Part of a small language model's weights.
Size: width 640, MLP 832 SwiGLU.
Architecture: RMSNorm before each block, rotary positions, no biases in attention or MLP, untied embeddings.
Training: 903M tokens, 6887 steps.
MLP neurons of a small language model. Each row is named by its layer, matrix (gate and up: input weights; down: output weights) and neuron, and shows model dimensions 16-207. Each number is 128 + 32 x the weight over its row's rms, rounded and kept within 0 to 255. Numbers have three digits each. A neuron's up and down rows have the sign that makes its largest values positive.
A block is one neuron, or neurons of one layer that tend to fire together. After each block is what it responds to, as a language model described it from the Wikipedia text at the highest values.

L7.gate15:186116134111171123118164160130166135219104120171175154112102142073116139148152112125110152107091115142148082162155150104116097090166082157102197139120146047070137118156133170093209150104120116133139117163136139127141125146081145165116135088113100092098121109204186117135141125144119130089086124101115099122174149099131129163161170158097123074098177100059149153210086122149137079103116174131114095158162144081137153112090101124105156162134120136127154148107114086108128107079107155119116043087152129108132143090143129160129122151124195114161143162127112136170098139083118077075
L7.up15:111109055085080141114145104119162161182125155088089168191143099116094131132168124168106143114077095142154174113131170128173103128120146135136140083115142170121145169167155129109105059124117156105153118128133130143152110058084164120154113160148110126081212083176153113086110128120119104108122112154108103078135129124112149164167110096116128189138101148138135124170111055200104109122139130168076125117144126115068117076151192085094135094155135091137161141139143141153148187120090166119139166099106103192153127133116172108121129151124120151115080184155113111099124122104133111119
L7.down15:100136142143100073127178114151165099166135116099115081131120111122114177152093083159158122151085181117173129153084136150123149125166144116112104150184112161190088141139166111176109118109134047150154139163147153110098197123183141119128093159137119137112088162130104117141120107169174127172133102110071140164077140088116168186102124120113129135142134134128159141106097192137085080173093140189133116139113117167114137155146182136150081135150145112156128105130168175094110134123117129098106117137181171057154156125130117118095131082079112110157110109097179106097092160163219184118
L7.gate319:167091159125128117109101197135114123108114146129181131181138171134121086120098115148136112115133183123154137156112092132119080089100167092105121079122161175186145075144181152211148156087100126105118128140142103094109169150094139115139164135076107065095155119063182126161139143158079139086179150153150131063137161125146148113159151133145157104169142117080122066155070167098104120113121109165113119109198175105149196147127133120093145095112118087105152143083143155054175141095153093191138106126171132144188097147144172145112128108111102094139150069143122132119160199101092063135
L7.up319:112128130113170195148107188129119141133119126111143101118093203107150085108096072163125137111150225123106111148131062098135156108137165097107155128157124081132118063120128149147143151088085054137080111099155081140153154102193123122147136147180153070056180087105098152118149193146123133134084164110096086106120114111180131089186177109180127128138113106117158081128125137096124104112123119143130114099150130152122147084117137142131159036128140142101151162091089099067149087137122196152170109098168114182086114095135205096132107147178097162119113188119109150139127115157105132187
L7.down319:187140145107176111087124161145091147147137097098130103113182135163103118155081079145125127151143195188082122194128079153146197066073097112130125125158110140127165132132118086154130115079081083080138142164068128149115200103080104124199157137101176071152198154139138130193151149149095103122113141120130122162146138178131154060189150137174138112096109178098134173129190118111117061131112097131139114145101110082112172152137163106160106089119098097078141148147120134070114078127154142084102115097131155174081116137147169129141093114157094091142141099114086150126120066134080117142
L7.gate354:070190157121163146065085149146110091146152135147113121110083138117165140136137114153077151098102101130188104176135085127117135139131144135129197123105114148162131068124177175137118124110151085166090113164098105093146132117153123120153155107139124129056150127099094141131131107107113162121172163092157174151148149136114161149116130122092130124111144127082108147144109136164159098147164096140135162105192104206099150144106133128092121101114135138190101140136153067193159137135164165127181150128193113092076140134109157134116176162088145117182105162109103145151226140096127119167
L7.up354:167135074129127136074153085152115069204098116165188163198113146098119085143155161117125155130162205151148102149204114113206127118116187087124127091069099132135089150129143162143124177091139072099163148092174127116183206127132155100088076097174127117143151143132128191099098160103135148087127141126163121092182158202195128149130164064162173123115165135075131105184076116101123116137133142123137153142076157119165120156093118058103136104147134154095102155105148097153172165130148155151137081138145066138146172134122187199117124165170115109152176146160136177124171146144049077125
L7.down354:170056127182075055091108160151140110111090112094112099084136124117128114189176165170147175151135194060122140101174151190105107174137131072076130122106128111149136093142133165166103104129117146088193114090113135079190109189123117123128132115147154086187121104169133122135137167130170162167108106141145109105088139129161136124071107128168121090145166137152139115119115164157111048151131101116125125110151164155136077161094130134079108052114161113066172065093147125103177094129118073138167184159136086165178144168104155104134134214114166152130137188170121141108083123146106134124
L7.gate695:130149092134154117088183184120115176162119135125144157122118121181121110114142109111119096176099200073144130092153116110146185156167065180158154144112201206087144077053154105115134096113082149143131122137082058090120129137152082143114104162150153090077183156104170145099120135172171080147159104116181166123142107124104138163159172074108109141107178085156102097106070118119142127141119126152153094072153145156097095088089123103183090130183093152136052132154112111142152141164139120140160081168108125140157140103110155109111138141120147095125123120103151149112154136104107148125
L7.up695:169140089069165110161163141148105145202153128085102183124101122107176125145145148167140137111065125146146084145173093091189106145183142093108106138129100157138148055133078121102111114104150116085129171144127084099000096137183071115121092122135126110107086096133125168082083108123152087063119171156089088192125143153139142143133110113148112173142200146115103109060122138160142112124102131148160145121132142122132131165087123146136092079129123104132142146103176131147092104167175150115129158163136155111123150118076165176154128121041157152176091158067109069159156195053091097173
L7.down695:056104133189113108146121153104142124167092096115088147146114130133137122137134110116121113112138182128127104138060131170133162171113159091086100107139114178135134127113116177112096145120093112140116134080120147192054131196201056096146095126152159112123109118131107109130083160104168126143128208138103114128190183165142160191093128087150192142135140088134136134086147107158104090086152140095099093144116135147129107101104149121199114136102135099098081122129079174111144170148146117083164113151127091139136149079108151120121121097088160098139097158121145099164138125141028138105
Description: Highway route numbers

L12.gate185:118188132146172164140100076106146156111161199094113184113120048117148099181138146056186132136161134114128141126114079248142126137120174136094132096125085103131160088171165144113216086096129144105139185144138140146151173173136142142175142175216132159163119125167144130206113107092160114083181118148142123111113140158124175150137122188108109150144166159080162142127076147157149113075064175139112155175170097156108130140119069164125135124091120136116141108119133159118083133136150113102070152131152156138103171138149103155111149157166110167080160133152149072101170109171109172116
L12.up185:127111146122131131166148126086165097111146132117132089150149178098135129130118149100138137188109102128153138138085137097173164143095156164096071063131104163136121126120189103156111113061130098135122090194062102105150124213176095119125057126055132160131176135163128183134149142082140125153082132134111109181156096153124129145086125138086162125207162122111136086127135135065102138129134100150217133148140097138127135112090117098180130102166053148154153140127112142107202124096123139081063138104064094144140072118095084130186187124153090192116145132114167081119136149125137125163
L12.down185:116145108106146160080154165141138137140111157063116131125150092135135153094111159143162091151167148123108133178107042108061100112108091077159181170136159129144194105115148109041119149116110197144151149124162090184206082103147113133085160067119129096123122138106121110157198159153112132143102087092100132128134076161144138125132133101098090134131105147175153147144159146151075117110164105141158108097103120172095199074185135203063101099129101138108106125110145141125070119100116113103104104125145108156128103123128124085124103121125086124082074165168121149174172098115090113108
L12.gate303:131116149152146094082119114142152202148126107148112171115194115125150120081128114182121120139096157154146128172146109158113064134176147114094101122127122168145120146138148097099147193114114136142081129163156103196160150098131161129050149104100147163121101147175146095143147101051134121135157055100138169106087149130149110146161101136117104064142199128105064136151174062153171125165106162100174142166156171160157112102160147203119097136116183128147128125153142074142130123153127189112125094087144139110107143118100120155130097111121063113121153072124091094085125097124154124162
L12.up303:103200105116125149135081106137105146141143201174181158099118103165072140148109094140164119116105148176135132172186140139121086182138087062108127120128180119151205163141137107112125078132096155128048139130121075126179121199163154074133138104162172190044150133144178104082143124167126143164125113142126089127123113109174153123149097094119154148085139117138102187154169112130152117149145112157150139178100119188147116074137078097120132103187129121134180112088152142137120166127186127113106176119077103154125069150109181142106102150157107111109129125182132080114094138059155135078
L12.down303:126110110109131127118118138138163145119116133147096094073094122145089114168200140097157087046151204185125159184136165113122175144123093101098164125138104123150167139148163171109109154161127164106097093100112125097173154135140148193161123091173170083111158101183167196070123139168107077141135103140172078162086157114102071124134077114206113102175117139115211124145047166176157181124093092145099129147130122131068097141098102198162079100143106103166124135105142144207164138195139149109112086116076175138148154133116126070127099152142165124169116097119170124101103094118099137096
L12.gate390:087141173064070131177096141147072137104138130084110142114199134173121141098108136175148151101142107147130116118136202128053169163093150125095113184163146127103162180115140095119151136092092100093135167135169104126134123176175153132100111160165155119086130092138121099098111115136081143143070069152169179081179146178103049114062177128169136147104100114123144161129171098108153121142093130129154090150172171170173113086115094141089118130079112146175114145095080093189131128085194093147134144115085182142146123159121145129130131115112157149084096138186146154120106127165150174158
L12.up390:172151179144145106112151065155169110119165139140104131174111062060137109153106150151131112097100133164132121123159160182120092157145221137107050180172036116106119120140139138145118096162109130096099084150145125103194172093113165089117099160185120116133130162116144140183098184078110091130094131103103132171111151123134095146161107099130150127144148139138153129182140151108137162121154118106109116101147209113152100109127132134110116102166103109194151125173140139108111115115096138153117168059181121080094159094115136082089139093157125078099107128107145130103187117094122099159
L12.down390:119125135144094165127107133103137125166090076076145156075131100124126131084100148174130126052102132076088199097159134142150183139121083122105107095155127129114185153108128132138057145167074121166166117085164127076218135157064147135138128132124119123154124111122165179137088167067152103101116107133096138140094073123192098139095107163190170109064159086086169121092089142125118134141118083155149109133135136149121113121154142184097151137149201137125169182180129140195134142116057185129139161091114158137137162149086123126089126138125055099093128082097159110114104113116140067157
L12.gate705:106125124154149081101136176121069118147137174127122162094084079122166140152117101168146151093142156139136167188131110134120085129114085159154068087099133121135116138094157148127141104129197116150148126149131106125168100157113172142094177174145163112139094079139135076139145136154104161178111132153119166082119122191155117156090136120159127083168131121103158051145158163174142132120094128181144164169102135162165123127127077100150120134083058131106111195181116153069057171099102124158149204134128136119127147070102136117100098124037126148135113085124154131158147099128133156096
L12.up705:164103152147153131095096131133131095246050127156109175159086076132132142156171111182159139102165201166097152159169139174141113165113141042137115170161159091148129203114121144147125099133159068133129104137119110183142184099143189128122116148112149111114155113107131114151195117084113133105139144121086143125140127129105176150144046131093108103119126084142119098116103124130177118100145147099111196127078100155144136159154125118128190183115161139116098158106137123123165148153060084107059103142151179135178173148149158159133092118126110132103131089149083098155185112155178127075
L12.down705:130114111103097107132085162096115179117118137155144102164170152130111155147162096087122182093110158122094146224144150129145142184082153155057144157157155172051126171125101124127119111109082166120101086130109192141190121127067130117126096138156124108165099160144134153113142165153132102096089140137124072148138100138111095154159072097138120076081122147110107054148150056157125145138121124181132122118113107117093110255130215158084197108179117119119108171113121095061168140112099157086128133184128137133181148117123115086061116112128095141143083214186145121098148156168095173111
Description: Place-name slot marker

L8.gate169:050125156158169173078183174094177080146126072190207188094067172190083162131063129169148116110115187155072149195076130164142141170160149166173143125172127153097102138157124115130142066110156096128131174137146055158102124131138143146135137083178207119121150097143137098158141138091143087144111172191152125101185083084132184175103137139138155126080169149109120078100084143154123122160168086123190157087108109112141157131108126109189166112097155113212112108084053073136156128072139160154111128123133136112125096102119115141126133086155119100102135135189163096074136116127185149166
L8.up169:158142126098214181099179094117131129181131153143150193170167086127124109138109155221110132092095107130092179126077114128092101112134152135161107089150175139138152157172115152126117166057137095097130102164132120101095158123106130137143149152130135112132138147159141144194113111115100046132117124170086131120171145128162181128140148134098140137144115081133075076141108153102077165172087187156087131119145140115118169141131201119148125149148122056155089125165132124157121164152121194108173107174126155140104101099150083156132155055090069138116137146133152164095125151168101145114
L8.down169:133151124146118160118139125057142096172120120149162134162155128178141127099090157181177139121087129166128135151238083153180173152169105172145105106119133131149092199119137134103105076139118072127147219130151108136154143188105084161131141173160152105111149097118140099197143135049118125189119129165127180185084104105182164092175109112061111167117148089109125115143104164147165119141146120153151124128097096131130148129112181172115117153129130091134153155133133115113083116121122130129110144215132148114132152121110190121119124153136114097095118154152136144046150098115076149145
Description: Before team or place names

L12.gate212:120116063099096140114150092157159106155172074141156153175125196109112065124197132125063160101135157137154086099162148190144177130087140162060122151092110137132096100104168111108119119119119145084112129143133153081108135160161200089141118144132122154058127086109131125158140112151112113150133176123168183113138184139112179091113141148196169115147101146113085120149130098134132119110135154139084152175130106148118126125165127100093105197174128184126174162123155103163142157127139150133112069114161199114162148097104137145182180160113133082157124143176117129158170183090104128144
L12.up212:162121143137118066161102165140134114166086129166130143152181141145158121150203097082135096110122164165144097169144121112161090105135109150074148151130132055135081047138180105131161109104096149141153095144133144080094092113130151121118094207102169097134140082123139166133196144111131138083135156132157150160129116147112095121152157127095108152138133116148166137126067119151142097097124094127159140101173109140135136146103136099095043188152137120131129173135160156126146153123124160203105143180110180147094084094125089095174123121130144093190106186239112062137110093111120131131
L12.down212:164154133112134105120117141165097100071180137108125167186094174134115161134159099130084088171124105140113100098067096137135155166131093149093135160088094145142089126124167166146131046129125091120149126137107125074069166190166156063076163139134174093159129131191109130140157131118119157182121141119136181097089150088138149143101131092128165147078182135193099127119135159151159076127067131109213088147085127190123143163136083141158096097107128129165178137110145111149113087163076132155157155091136124140134179179142132153173105102139136179164119156153083120120147114072113124134
L12.gate378:155117067081158105120148155075135101098154100132161106166105175170160072150174134083103128170178152094164074099117164121128127152088093123069102176129145083182122038123131180108107086162147105154157135175137118056138096159113125088124137085100096177120074126124132144128110109087138140113149120178095091095100099129091152106126124114120128129146165139186147150157093116108170090105129175149058127132159160124068064158109124122147134092106174028065135139102184116092146119098141122191130100134161078163144126146103172070134113103099144105109172158089121156134167141146115057094
L12.up378:142112174095178119131171098148129145134132133101172120037183134179131088157122138132118142093158113111164187095136116107123116165148126158141176090101105131156131087109123125115211162120125175108159134146125118146144180094137134104070188150142125160103077091180107110168177194157135167102133109094128153133154171073165100171090045138158134078135173129186098099079103149112131082111102119163118164080123149108148143148095084141117188135091171110107109122156138161092147190107137136161157125137145108139151113089112103093144105131114121122138140157092145093150093099159096097174
L12.down378:179163071154138144095137117112149187111103132084088157138168137095145185114123152104119112060137110152198084058133110177081123088160092155127075131079127155179161197178088144099141103156170116136139121154120143112071075200118110100077101114145115122158158134160156065043090123195140164094153111136147121108139097136148107041090097056105115106141079129084169109117214167143103124127168116165164120145147162148160103105152096141133134151105101152166152080126137087089175094165190137118185119118125096139143122166124139126100159161147109089059126140120092095149101119092117144119
L12.gate640:139154150134105161118108141135168160116142126139089121121167139088165130136187157103099131106121145156120138138129066121115134075148061198127151119130086140125111076108136155212073077129138166134137121087127113107153195125106149107131149086126116114171155152088149147114152191153161151179117126154136163156175126099127133145140177116040086119116129104157207119134032255104122124099076203085112145169183114174110166157075096138105153137156142068122126125160077117184143112210179130164124128182154110086134106127150109160159138114085149080148117106143129129094126118132120128127
L12.up640:073134157110180087138119165073128125134092185168093131180171138111145124133131164089151125088073089177099153082211103191111102107170115166143113176130179134142189105138132118115151061117118115150132164069076118134111071066176116174105115109073138093121145098133166136131130108098095209134123144188138117150136091159129123097148131076137142201128116065093147095114139120136124095091143144131127115179154097203171208156187177107150191065186140140115114112155129096191137103158081159141167180155080089039139127102059101157124142179132127102167102110111108167157125149176102098140
L12.down640:082147116162158149171079126154117137100150121132146158175155085161116195120136128143096129142125083123099190145094118078090104134136124094071153159131073078149143085166136127140182122161105175127071182096152107126198107105096113117155068158132187163160131128153106153149122178185102059187206132114082123123078131091120160104115095129144152146146109185101165133132100132106111120129154110103154161121120139136113144141087117172129126165159068142112083099094104117144142141127155119117121165093146115097095140098142163104130123159134142047162111105112185115166111127094121098131
L12.gate787:100123152119156102149157124104089145118057103113164132180152136108148156129089130099148133169070118136115163105157156174129176093150113160133178100128139123136103139102094127081123182126117159147115152182160185121137091090153071152113163111089115081091118140102115177096141165126126203174135140187082126098146099160148128130097126119109150116126148184157125136152131093077128214091133119087096170081231135078110174133165123090142209087118112140129158127154152106129083098130117134166126097043148122091151120093104110159139131171156099140109092128113170084119201098138153090104
L12.up787:118148150081145115192176132126173121114111141171149180110177198074093096090156143068103122126139123147120205151091104171107159129152128115093107149128088134129132096150068141107186125124113106143111097057058092122134127100167077125076116127133144146128141116076125121057102115116101104120177122166085162105041079112129138102106097128093135121130112143093131163143130153144115105155077130085191146195104105115164129167148105140114080083136057099100144156139107215086118112179151162168122122129168119126125168114144113132153123160159100107194165151131130167083111169110101149112
L12.down787:165111067137132154161154143165175130098136148158148061146162107092110186107098164123136157153090127152100139099099121143085138151161111184170106178108122142138123135131090126150139191090130133143100116165127064167154127150136084141093113146147121085098136103136137177166113119092103156112098090099112100154089141161078133095143123115116124096125190133157083152153149125150120128137174156121121100107126139158156127146135169138139142130109137075104149100153077121185145109180134158074122090141129156209147136122145124131125132087105179153156089071103187116169132130130128165166
Description: Proper-name continuation pieces

L7.gate23:140089191123120155132101131100151118124150155163131115094107158155068097081122144177113187176131125146145117130061131086158145184131120115148156138153095162101114131097113099152157149167092117102155088106165093184176076114132092188111102088125157208129169111109144096122116102146107100136186115145164110137123152124139101128129133119164172194157118115107148093167116168203104084122153221072151125151100149198141179160079145155118082117155170115106096102079173115081114132105113122159179096126106164123170121139183134144138098160173109104086079172079115150150147177095108131136
L7.up23:157124106119160147153134166176090098122068118090114201166135151092134137119078076118183104112110150087156107161148082064127126181105144099186107161075204144136122147089174171119113075109149072060169141159171132067160113107150108076151168135138146117145197044064096106123131055093102150166075107157107172088101113113192126126165130167160161073120102134108139158118101105102151099156143161148064101082109131072113081127132166133108127116083139116085131115090133158155097130121171120104117114113146140120153139122121119146049161145137148145061110110148156085112175133124154130108
L7.down23:101144137104151180158053122080099120110124142103170168123151087093214150123093119084106113107133138134102172164103159129142126169104104137196137066097113132075180100171127197079148142122108075130145098163114132073166199093095091142104071149101128128089133120167118092167166062178160203111087171166188172121192149131120132128122095078126191125114084174166117128163155124123137121132081143156141198134114182120118131137112149110095109113166068092081192129132122139174148176063125155124102154172157148112121096116109081129137161086169178173128136109143083106126153143115137120075
L7.gate165:141193084154163154085167127126117100135119203114130110123116144084122139111163130190152149120158207124127080182168075122127099182126105133129187145152158124111110094142181129112166152169119094166175123149147124194154154089133164132165108144091149121122085111146141149122140102097098103117136161191099180110149111142113133167172146143103138104182117142140060093176088113184103169116154152167120137142127103134141159158115115139171095163132094150084070126103127113095143070105142161176054148089116164100144116169106063177149094147103133111145128055120120115158099196118163115128
L7.up165:120115103116191092158169136114119155125060098171108122193116160119175171114154147148168050120158111178166115169102153117143099132174146151208097122140131114160163152211110097116173127118109146061142126113180154134123189145142127124089124163109186083147163159133135146179063129128102161142145152118116111166140141098093135148119064095102110127151150146137115125163042084162196169103180119116127102074132075138119092162140086142115125112151136160093163199131135155126222135087106102155135095160084183143179117109119117086139141160145127099129146153134109032150110146124133106095
L7.down165:099162086103119114165073138162118149151186108130169053128167099129172145104053172152096125080143155146118066180126113126228134119141114136144117159127122077118114101157118155135109113093139115094146116052133156136200168125145100125110081159097117141129123108169133127125112077155113133078111150146164135180141137142157143255140066090142069152158191070096140136150129127134161163131165109147111126138131127123179103140088141136166150185081131138120086148116099148102122153133101132135105140132087161124219096123162101115121123132108119089182109194128156099147082117115130126119
L7.gate295:148069119140143109139149162145133129128191077138163048144111091158076132150059163149118081157172174126084106161141178162091208163199136092097093147127116133122152114119093125130136151135140153057070104043160110164242154174124129185104094145127119079174122104126053141108157104156102119132091096106169122118136136129145138193140123124125140139149134096131146164154121127143185135122159154075163100077173134127099164136195161175093118170110126108117164094113098151140097172165114115087196146119138144137113106145091129145157151115120151150111137176118159152138141131079166127141
L7.up295:155116162107130189069099136139080135114136140098098126145169142090165069111154161181094134109104103176157104079120115135100134156089089184081140090138078087110166160128140148086139145126164075105130080111114073138082151106126128108146081103133063221084090102156160170211136157130131143147116096161138097147176104139137136129087142066084139114142131126174085100130147108165159127152170132189143182199078127113110094104101161114122180089150084091150097178119142166138146139133128183139127189045082102057130132178072164161164126071112126098117168081078125119101153127068121180133
L7.down295:129118134170128113135122130117133155099141118132113126091126114158142164130143082130093152148137108112169112144133097130125114146145136109157150109139120181179144094123114127085158159157130143129136143138105117124255097134127183122134126144113181092154136125096127189135088115077122065097116135146135134081118136096155136167130116157099108123127138192195156121125207095124085124118182121092090141119094121107116080147124062131091157150136094126177130109121134109161148156077120142128146102142186126191100155125122099142166125108151138123163145080166084106114142124123135140151
L7.gate340:137190157096079129126155120180191162149125125047094115094125122117144162115160136131108135124227098107132142142133162098103146126085132112125142113173138133157120139108186119121080125151144150101075181147064125167124175158176103165125157094095124103119135114124123151123142153127110179148095140086198121150109097112123178174126088098137119080202162143132118099124135118196152117099073135149113145124125122152090166168062110119145081101141158079139121185120131129159085100133180100079126151103087131111143104176155190157114087127138141096113137112136112159082054159167092163174
L7.up340:140097209103057102152169126179107106170127079134119124099152089137161113173150159091119133090085120174088128145141122107130139146117152113086196145160099120111090143091135139138127079117184141078153140180167097160121152139151123124124119153162073109079138128130062172103155191096092142112118119193089124105171092104056113198124120065175138146147119119187162146149108088114158184142131137093107153111122203125103148099150108185124124144171150163061104130097136095119083136150136095141137211156141108121125082106079111209149139134071072118149140117096133129149134110152162169130
L7.down340:101129191159121129164068116128107102149143093112143104161119112148169145106124159086162113113112128156144104176122097136121117148105136176118199178126149120081146094158132084089119103096125098091102102138179158146166111133116061111104116179122117107069155046111174133159155113169192119062129097131102143150148095115070159207118121121118121130178121121150158129155177097099106169160138117121146105107155157154085161087095122089226192102135117171099154146125093109066097127182151090154148158130100117085146151122148161131123123152112157128141175081109101179107170176114066144082
Description: Location-introducing prepositions

L8.gate515:153203135179170116188156074130167180093121139134108168115146146130166074176133136093110127110078129210128175145110109044095135043115159096111130192092129046183150113141145115146181122147160145096119040121078179156085125097153110141072153103147114108118158152143112130107143121149082153179111139142142144118110150135126193116105126103072188116124168156162113129069137126082144135098119161132157087120152173088097147122141087093149049063116174132126139136126127136135139177140162127218172062101168078123147137144122105105151146082073122085117125149107145138117133133115149144101
L8.up515:127170095176106103143129113143156075096159127093125191059132138156131177109151154117105125166109122135103092117118120129155129115121118147098096139189116128143081181135117169128184142095133079130143152147151168162094180158110152131163163171133106116073095106137075112124071161114146082177093135155083126099126085129130172113146142089095128108157109123120102050164162144148159147107050107132102176099186140115090156162058171156172153125159127154112147090161104093126133105106159133083091220083154102086119152129153092151115118126091156137103074137152082176198145100156125161154
L8.down515:148137134055163091107145136186201188128139089164150097121128104124099149175126127098079190104130129168119135162088148162111080156169127183095092130134122130103126104127123161148134137145073128123106159146084178112253120104099140153113090120103130182139123100170158101057101192100129084208129111195114168078147136147118107122133128114084153191150108130170162146082143079134122206109060158175113151130144176171095121171101141083102116082116093113123146123130100153163141139126106148173136173168118166098131087078083125118149179114129138100156125103172133107148137127154165085114
Description: Ethnic and nationality words